MLP neurons of a small language model. Each row is named by its layer, matrix (gate and up: input weights) and neuron, and shows model dimensions 160-255. Each number is 500 + 50 x the weight over its row's rms, rounded and kept within 0 to 999. Numbers have three digits each. A neuron's up and down rows have the sign that makes its largest values positive.
After each neuron's rows, "fires after" lists the tokens most often just before its 100 highest values on Wikipedia text that the model never trained on.

L7.gate13:494469519477500451479530534501442515543489396601546507535507346374483456494484560525533445346526488443542450546541450507488465539452543524589410512599461488514544433488537464542498419417471582515518539496587519503538635505519519500572524444428538524564509497440509418485454464562543477481
L7.up13:462472493438476539460491599489437545544441516490570579549444483457433420535483587495518425449458527513489510578433506457427526549471501524488518516490461449517510481531523544528550401483494430619495474607564471500583611516456487395479460468501474504462527453501559430423405520432570470472
fires after: "J", "M", "T", "N", "R", "j"

L6.gate553:539527490454500451505549516400460534491465464505602413575562495568326556477484545477538504473564463515440529516444454502521539499485577478582455462492440428450418541477573530560478461535453540568565499557585486523536514528531535469549489509511552550471518508426471464508511516463450531432
L6.up553:418493537522557563486469414472440457431511493449460565595460472482500536450520486558452564476482497495479590496463499484542450499497448398511501537548554568422439559577465513484488367553543539518548490506593486453540561488494501479498418388550451501479566453447450431546481560444528459459
fires after: "T", "M", "J", "R", "P", "K"

L3.gate711:404499513397441507506484474555547474581515526493537430432521602467561528504473532469466580472523540493521608520415494520449489459488534536545491427410491512520513456514437560517503510394459494398457470515544509483543545514528455532552398518488515507493559453515581454414504599560421469435
L3.up711:447454485436576444577491501492474498529460490430518490476490493510514475436521507440509557463527507460516584602561493445596408466451400571488478515412517540492467507524526437474479476387509515481502460546558562464543533571503380483522426577488498493513568406457537415426491500532366466520
fires after: ". ", "in ", "- "

L3.gate641:502509498518418533610509457525481628590514523490478536470557555509541532440426392509486527516562600535537562439523530545569443481441523525460491421477531497498523540529546494490502441514435457507563510476522443559488473481563429513543523454586458477589415558502509522531527570482492599524
L3.up641:504536528483443450512566462637534551569485545514516508479491569513539385440460488520455433504533557528555560438465561569527480518459585490446438393561500446540515534571522533454484500470524463545530488420454474501495493534590495474546525460540501514625491507531568577468540499431517580501
fires after: ", ", "of ", "the ", "in ", "North ", "South "

L7.gate259:503483497543490456477434516483541494501591567459484430479510439533464512493560458557425532496591519406498446414472463494581543459514580480590538429481540500601590523512476513536485517596451555430579503493480517524476541505468408474539453446488511530507565452439517470411421520507539537482
L7.up259:510520493466501416494423476500467523484529402484506529462531513484549474415467537591506483518529528558612668549492505552617542427475528456482435460492521385507450495514531522516433487582500430503504413416627533552567445557450450485578486519570438429505533537520468572512566473569488490507
fires after: ", ", "in ", "United ", "of ", "New "

L6.gate183:476558536500481454467481566581430518536596503491630471538385485506438472499525439507505589481595560504555473424561491479494506508467542550589400521493555440524452479550481414543491527474458509529534428483565506564460609503507457456534603504469475446526565446552564502499456489509504528505
L6.up183:430551562486511481522538509457434516443460462468477483494502597417504436423543500553475458416502508475482586474565589457518522510375436506427513572578498518397527526537492466434627556504475478576513470447494472492502453490505488443501464502470447527514536478528476504530520488436519513437
fires after: " ", "M", "K", "G", "Z", "P"

L7.gate94:564533424401515381522519501463499517559544486477520458446471581526529544399555546486491479515413444549456499461459564449530496421466529482498492443484418551475496479462446512538443496429545481448500500543515496515531491550534471549396546489547402466470513525539558500459486430510412443455
L7.up94:530392514529481538509432481474491472486560463436533456533495518508575542408541453482481388481548509502556539431566583499496446592428472501536437492514639527521479560462548566539395362493372565416597496629573555564533471418401517399480325568492533513492442518437516385367526444455591468513
fires after: " ", "−", ") ", "| "

L7.gate225:574440578458485561527514532459534468553483447535571516469415461483463527499471557579571480439610526514482492526431462459452505493552540538498538485519446556461424488417552438509506510468519475487570470610556446543411487558515540447514455618418558436427527490526519491545520517410522481487
L7.up225:532569563428513566555494502496528491515412578570485565484472576489540495470528531487359351508559423475427535546412507543494475509538567490483518439468491537523514467412481474471477413509525434502447501514501548510461522432536534452598380531463477430605537510538460614605490444513536401426
fires after: "on ", "8", "On ", "COVID", "the ", "| "

L3.gate536:576526416466445534501529454497545496531496565535432488438576546491528518432510461562503441547566536524570609444476472517579518500454523494516436416443404482469500513462424542517487538545485410549537461423558528536499462539543376436563517496507540555583489518593581593570518609518453532564
L3.up536:504447449589383469591497476553516521516521533479445529430548560529607530429489396507487507583540479584531611452459471533546505364485600541421486471540427433558477553551484533539451514548451461468570522415467465440436435498562480467528495545531529495450536473494502578477464442467423613539
fires after: "in ", "of ", "the ", ", ", "to ", ". "

L7.gate561:488385545477446440465434495485486471402496502398409441458487529522497507442444391518485502453494487489567472482472550483447510530515501633495444524504579555517504455498441512462453505447450505481549498422451545554381517529445524607520476562457531424411508620453549517425495513592530431464
L7.up561:530544542455423534538534463525575493525408550517542606455363490531519451520507511523445554606481458486480419547638414562453548451449534520521526603446527441520411502461405504494455479463467534493532538461450609437507496584514508518437514460528590618516557544590510513466483523494389528506
fires after: ".", "km", "^{", "(", "=", "op"

L3.gate589:450509527624488511489500526503465571485482473493445509517547457405430551530455533515539486394514509405409483522562511579506546376578564475491472558551470471466537461485528578485508529538539540548414526477462529621483489478471501436558551315622599466511494490411502433494510507557439554542
L3.up589:506515481512474500447496511451565546575434475512505491570549542522516636477467411525450458465518490541449486511579539507498480397527435466489491530518497541495513415561506513556540574557515454458467514494463546475469531476509625450416553418536537433487626482502548518489552392595445494496
fires after: "| ", "Anthony "

L6.gate91:472415592448531497489528587482504464498451565629525545582482556550543491540513405574433467430519527454443500400518441354531487529494527477464464458479547563523506586425518513425474453473591527529532451497427535519455485500422548553556502517385509523561585546517454517460505538569532554497
L6.up91:447465485579576583517541534517478583473508429470432481507404484463547483524550499543479448495461486385457494515472529426448473529436576396519513440454582501438433529508453531443563452565477594494527486468565557466584494394514507525487401454462444551562532543411506439469497474472529504495
fires after: "the ", "| ", " ", "- ", "M", "J"